Weights of a small GPT-style language model, trained from scratch on English Wikipedia.
Size: MLP 1344 SwiGLU, vocabulary 8192, 29.1M parameters.
Architecture: rotary positions, tied embeddings.
Training: a variant of Muon for these matrices, 479M tokens.
MLP neurons of a small language model. Each row is named by its layer, matrix (gate and up: input weights; down: output weights) and neuron, and shows model dimensions 160-255. Each number is 128 + 32 x the weight over its row's rms, rounded and kept within 0 to 255. Numbers have three digits each. A neuron's up and down rows have the sign that makes its largest values positive.
After each neuron's rows, "fires on" lists the tokens most often at its 100 highest values on Wikipedia text that the model never trained on. A number after a token or word is its count.

L3.gate1081:087173096103108133043098077107120147085177131103122167152128077145115095116164086176095128107117086111101128134161182087153111120105121136119125110170147117136152159177146079178149141144118145158136123167137110105138110184086160160110148147152126107106126127176106169119103096156092121164
L3.up1081:111177135103081096090150154110174138117100098140122113081029212141124080128101165142165106091076086166126116194102124105174101118186137134157166158196117104127148137098164124136110132117116121048124145121156172108163187137073159128174134082237138073149143157166113137125136080145114188086
L3.down1081:083142130131112086171095140095157116058148091073152154116158121096041142148136109103182105100162139158132114084147125144161096088122136098138116142170104122112119101138167140174057148105179135212124148134086120157125119109083099127140122133173108153135113153148117112166198035124136117141
fires on: "." 69, ")." 18

L3.gate170:098122131148117137119099145138156145120169155162137130054094105110155145157124178167110116143115161126094096071184107159091160082109220094175108136104129112051067168113184137117094124130182129178173097144129122157120140163144121171151062111158164157133112129131092169105090121129136177112
L3.up170:142082118160114157142178113132121098100137136120157172123169136075093159124124159088137129143130166120108098079159136163126098090147131120106145126189152107150131129182114140120096108151133173085175103146145136140147161182141089125164136132183188179138098093114098164127101140127133124117
L3.down170:088121134114131125152127130122093086180102150079158101194113146127144128090096132120110100158147170120162083147090169095104164109109098154107180107174121123101184131139117119172135166185101162158082105102125188088148140128118153174137108086120181100118155160100165104088143057093142169113
fires on: " by" 30, "0" 26, " to" 11, " for" 8, " of" 5

L3.gate651:150165153124122164124146166108106106114100157152131142132156152111133166115071082148121144170159111157188157177098118102130164142166162116096116167104098143099136115070143159104142170137170132142125098089128109139133090216174095147132122142125175162088115185124110187112148180165193105140
L3.up651:104091140089140127113132110120074167120074194108106114140096116056129141142140146096134156146103120126163161103123128035198103092110089118101153161090107135127186124092124155083129104117184151201177103097119127094140109139108211122075164157136103218121173166169108104122138099109124135169
L3.down651:099095145086135099144151102136120126081092124189115161143103133124109134121123115106092049116107170161114144107082178092168178184151073141152143078091140119091141132111086074145104160066126172197155087094130068101113085128148142099093130119148094134117177134176120118113116050198098135147
fires on: "d" 58, "D" 14, " D" 7, "od" 5, "ed" 4

L3.gate904:158142104154079098153097089071130100184105085131104137142148101162100137127127204152188189130106129118101138139108165140185137137121148133181121099133161131153137153122148077066127119162152205153159115184151160096170136126124125121178171167072116100143134121093187146163100149171149113167
L3.up904:143130180130132151152147111126132089154093169115082127177212149147137151114147142103080083094169154165118131127130087094155134134238107155095147146047122090095121144126151164146090139118139198100138114113121191118087132166175192124134143200126146184117110116075159120217116105090137157107
L3.down904:221095111136079083150171038221150108104129106080116114133193150137152141105205138187183125125113125136156095076095125149132073216130104182143147138158191125142104105144061069130103118088127131117118201139130178189119158136128151120142119160157127093107125065073075105121069103153103138094
fires on: " \"" 47, " " 6, "den" 5

L3.gate256:097155164123180165142152116121155115120144232140168156128071116151095158127146130126165163104110147111144128159117141189112105120127167116128184150172128136131100137136115073138134090139143124150114127189110174111118160128074110189089129085149132156126108094163038141068141135139183138179
L3.up256:129110140164161130140231177030167050134142144122148154153118146119111185086147079166127129049122095099091156118154144115143084113089089160131062131167149103104140134145128115141158094143127127135106166070130123145108109131110148151141116126130204146107137155129096114048158120098168145099
L3.down256:126130140177126152077081060128104088144088127117160097127120154103100133165071075112113139113135119121151057145138032124157185128117108114137138208127117120152105140084112098165145113147139079100128115176110112064121143174182168157163084104110123131190171117152163138180112168071126092113
fires on: " that" 29, "0" 17, "1" 6, " of" 5, " announced" 4, " to" 4

L3.gate773:112112122134142152147123132164122112085100137160075110141118158127171037125169104128153182118114151159086105196194168078118148140117096050154105111138149117176153152113180133136114165123121111123162114168096146182162137104093105099159145080117110141134104116146134120066185122145142126104
L3.up773:108153065102126081139119089103174179158091179133065093151126139155101085110155188177130101217149166108105147119176075065189223120110102127104118139100113102096106149108147114117103065124136102150117145116112151157116085124155145133119123141092133130205088098114111123119165114099185078110
L3.down773:111167132165137105149141104100123128153140102158137112129098132075100127125082161082140091131147095079125112122142192128133141083123122112116116098184130175081174133110098074123170130101179197126128131135178081166133075165152140104079146168113147122169128174128138138093178148148132171146
fires on: "it" 21, " At" 14, " at" 12, "th" 11, " |" 6, " of" 5

L3.gate519:091124128124117110067139151093115137148118137031117123144082185109086156109136149122127140143160090115091170160125133100049120135157117135195156149139110163070098109106159144055104145155123156119161081108125163111107073164136104088044167121104173189110113126118179168175141139126183042102
L3.up519:179098215112078206152139110197114125141186152112088138146158167153132151164178151120153083125191162091121102082118148106100108090151129171089137132173077179074179123109095082111150109126149128140179117100145169138140140151148172148123133147079154096141153109173161126128134100132141129117
L3.down519:123126082197192179107126158058123163160111188124145078106125147066048079158095106128048145125100129129093102110131137135091128106121109106210099147125142115145107039106133103102111129134140148200150151133130165154096125183134111083136193160088095171056146111099147077119138137082159062176
fires on: "," 19, " at" 15, "8" 13, "9" 8, "7" 5, " spec" 5

L3.gate736:098141139206108098136196110108148090150151207174131113157134069130170144118169193175177105169124132120107077154190152170071099181098184053136124127123126108152130194085096108118148161109143151142125096117153151186098104145175159149145120127142111162116130152135149118086144127129120132133
L3.up736:086145146216085123101135073083154135137131141100166052167127135146112161082181109128161165128199135148173100111098105138077125101129097118162098132082147140128145084075138066107033146144119187069112120117023096178073118142166205167151124181117184154146116156178204180139183133058105071137
L3.down736:118146121170146145103122123174178143076171114122190068097109080086157061167101209104109090158125135162142075129232054108091093127085130148163111113104130102141187160138099092109168168184160191091151130085157146144108127136115162191124156100180132105099115143122129169090161120121176100091
fires on: "0" 26, " for" 15, "qu" 9, " ten" 8, " million" 7, " of" 5

L3.gate950:165133168150153072131155142151092100017078132156143170124121203136133099152085098181127215170151127102121147133162173136140124119115171108078096138213108120138121132124122157150144157112148129085122087096213155155139109169159171165140093118152074109192052129066152125079131148136155086126
L3.up950:125090210125164106121129139115080091105122127099114122155112113148148125114088116134086093118103111091151159106085117160128151104145153149195198174150162165124118166128125132140137204081122153136109157172060163153178122095138187148151133191123120135122098172148116073150150180119148147126
L3.down950:098139150147106096117159177123090151100162125166118176171162081155156112116123111110129153105096075149108151177106130160128134174106154111113102127141136121132073089058166100121092140150125110126189129161106159095168129087181092124118127129091090100109141147129122105168133096100108147098
fires on: "\n" 19, "d" 10, "-" 8, "m" 8, "ed" 6, "t" 5

L3.gate1168:122125118089113161179117097097111106161127140124123136069161179084138116136106137167158129097091148089120192063130141101133124152105143139179138209081086098164151171087084144111178144150106117174129185104088059169070147144151127141095113110143114150118124122113149148104123135198150144176
L3.up1168:146143113148182095130153118162186086144103172057189128134126105139121126080107157061144142119129142127119105110128110154144125101146131130108103071159135051186152117087123159170145156147146141148076138125120126142065135102113139130171072155143136172127136055121143126056162118135107128148
L3.down1168:168178119126117146124106115143149172176148120100180164083164140136114202102144198073104065167161133170129138115171125178104086145081163153133064115129134084083131133124132104163138132157109177180190101168123123101164166104141148101159162127098140117114104110154132124087165176107089071140
fires on: "s" 20, "ing" 13, "es" 11, " ended" 5, "ed" 4

L3.gate452:098112052158181128112114087138065091092077157167048099089182144142140117120155114147118139064147130158172102174210143188102124103113128077170103097117092151133076112121107115121169166090081093161117152183082143156166088176079100129117159117110106156135150134127162129100133129158144122125
L3.up452:172139208104104107082144109202136158116110117110098159125093147174072117149176161193106110104095167106159125142046087068099142113114133081128101114143099151143153084095118105168087164117134107087175092082139164139140185125159171112099057103157141114176068150167080104093140170124126121153
L3.down452:160163073099164110121166102135110149189137129108151072095114179138174186125117151095129092069135173122124122103143130154131130155139057141105196117154114165150155153129180188081135156086088154137135193146138109118150123115133112138195118106131144091128143166196128141089107170086119143149
fires on: "," 74, " of" 15, ")," 6

L3.gate873:152107172098160153100135127145136174119122147119125210187150064163058206118142171146102172081175147184175134064108097120165191146127149090100147105126103140083118121102087110085140116138142141119123132136101128110110101184157152106114137142123079106182167033116166108138117153135115169170
L3.up873:129091153103109140113191123104156138178076187160107135127167127149138061146180183114142100120154136152074050133111125077093104110144193114134180167139152107146107130121110154134136156155165106177124121120143132140127115151099158139170152174112152149120107050100177140126143088166119165180
L3.down873:095175050140112131133102140114164063133147150116130155078167090083142119140132111156121119137133081131137116135069225120125118057155132140155175138134142090102073136148163198169090151150139121150126147156160128153176116119101151098074129116175098103105112069095159184159088128050152157088
fires on: " of" 37, ")" 14, "." 12, "9" 4, "art" 4

L3.gate114:119125179126112134105128066084097145107155083177172085130177102110132155090182160098117093117144103090126152164094156109159143178093144130182161103115166097120156211073142143092113113125158112096136178093163123165083138150165113132129118122107100156117163123084171168128111124129113074159
L3.up114:130172129121106140138162121096155158145124167089120126128170100185098128159077149132123160098175163090159217123162144154104092143140080150104053141048144119136119128109121116119130126106113104074133146038079129133145070060096099171120163075138096101103095133136133084132178146109100119152
L3.down114:148119184165130098129109112175080075178143120121135114181183119166106092135081116160173171137137132123148165142149151151133141116157071133060093111144103101089114148187137129106094128164086150073147142096136155081091124077157139141150098174143097115056097129085093112121172157114116151082
fires on: " " 35, " |" 35, ";" 25

L3.gate1307:084108153145153162121100168118111133097144136121129146149160141135116085100161137072110122135113113124129161075081082110107155156145111145113115102103170120187087127125170144192096142139146098115129108113155170178133135200105113117133174228126148099102167100128181109165154087167115140101
L3.up1307:130128199152148118168110126127116138105163132114162210123116105183123083139131164071125128113073108184151158171098121137174149100114092145140103142158121116120183106116197190119132127154182108169092088076115160136135157148093103084150125171111180100094103152090122102146148100143113132151
L3.down1307:123120166143164095155131070137147107120133136085143176125056156131092097126130157078118150060113135125171200129099131176136167072148056108096160115130123074099135168125134207052135064124159158190047132092090160097086171123153127094164135132139148110149085172108130154163109073097055104112
fires on: "." 39, ")." 11, ")" 9, " \"" 7, "," 5

L3.gate298:170130147112099116178150080197136157156140168187139155120120073155105132171147122122137147113143181103070135116117176133163168075070133138138100088099115093105165099159066180145140158153137127124147100088118165165116139185128114112090127111123068124125165151136141169123151119137167133092
L3.up298:147108136153082139176089087133140175205125189155138129081148150108111135112140117170109121137098134128118093111162125142130153057124178122133133122123109164113152150099065117106065141156142119146120171121060165110116101143145147128161092134161139131124123118114170136163210084092111153125
L3.down298:130132122074176129168099096194153055144143126058105161137185081121152152126097157157130133139142150051120120126156128182137151130069077153117150115104117154173091063123126141175125147164104144157094146078147101093191137084147147151138172135129137103131146153166140110094115150130167131064
fires on: " to" 22, " in" 11, " for" 10, " of" 9, " than" 7, "." 6

L3.gate1253:140118095108082132096085070146127172134135115114156149116118097166167145131148154136142162117139136190117141123175086108131152147115086130120188102039132077161105093153132156095112190107154107097141179150127125179097203120096038175112101192091099137121155086128124093139150121129167141118
L3.up1253:165139127189085131137034149119207093091136159065173101143115139128117090080099152095111111110100131127115184136122118136128109188120109181164127103090107098155153084097117142118153157142047094142100136112122157184131106156148140098085134138156144126102154120119145106192180113168138088067
L3.down1253:157123145136135148165105097157102154101150128157173132150171157187110101134146143111155100149177128173123100162174156101117159150073096176154142164095185136146134138120144063081108144134174096099128148095128109149106171192161118138075139085135121102134140137104098072091128147088132106103
fires on: " \"" 42, " un" 24, "." 8, " “" 6, "\n" 6

L3.gate630:147129162162132122132120127093134152182163133074154148088096157135101166168175102120135127107153161112074177082119144187088114166110159096104177170156093123088104114132153100126116161105109118093114138096143112156118151099094104161102187161148103163167140118147156124131128095170078081122
L3.up630:153137189148037138164144090166107116190138105061094144145123134151131159127200070108148147077034118136087141118123043115088118062112115106170130115110085130056094110147156116108106113142122188169153128127148131096112087086097154163106101075145155157151095146172135102139155137110062129078
L3.down630:123117164150085134140202075082094158162137109186128104149150100088117110135119110174178199154118088080180087140144097146123126125148118107187162116104100136158063115163173137103123089116114146103177105133095112104159137118122179156135098111165196141117119148169117112132123148165129115125
fires on: "8" 18, "9" 15, "0" 13, "1" 7, " at" 4

L3.gate1180:131161126130138099084131081062139118164117108137083155182190137118129167170164115173146206114123103091111141162139132136149083145083153111156113144080137158212133200074085177135142171168142093152127131152131132099196207154144147148129106146115133095096103119142132120090096119122164122146
L3.up1180:082082165120160151090133166141133125174129147137058106179107069156123148104074120140138142117175164079112181106093130128127134122149163128123126082131113162173129073070164096118128160115169121167098117150098083077082125167146129112101129174174085112098091144165102167128130170114081152138
L3.down1180:180098145083104140100111156186108157123174150121118118111118103110102115168156103131171078107148100118166161120105129099083084099103104119142124080092139126125098150146144104131187113079139100135192134146067058106127113129140170123143077106166149097083176105159121088117145131111083149183
fires on: " " 59, " a" 8, " |" 7, "a" 7

L3.gate1016:143132148083106117113133074113151161107148144127169128194142069119129216139143111105069154159107118127165196120116109121126128119166144156084151086102063098118116106084159186128096112138143185138117126124106089114164112087097135109159127171106114125110096153089161089154197084125105128145
L3.up1016:152167151145156093143103122151127172102145143119113094111170081228117175137132148106096145094094091155127093135103097122165158127156173142142103103149151165121151142064159132131109158111142142204127164134099105170143102131129051112050104152134109156080144056119157160139152162142095125137
L3.down1016:143158142138115107173117115125151128052084062173108143143142072125099172119117145099109138151145145128096183088173081188094104158148136114105145156152099134114153103134138149165081110133169177207106097129124101071110126143160110170161180133077117203142143102049136162151102147129113119167
fires on: "," 54, " (" 7, ")" 7, " children" 4, " |" 4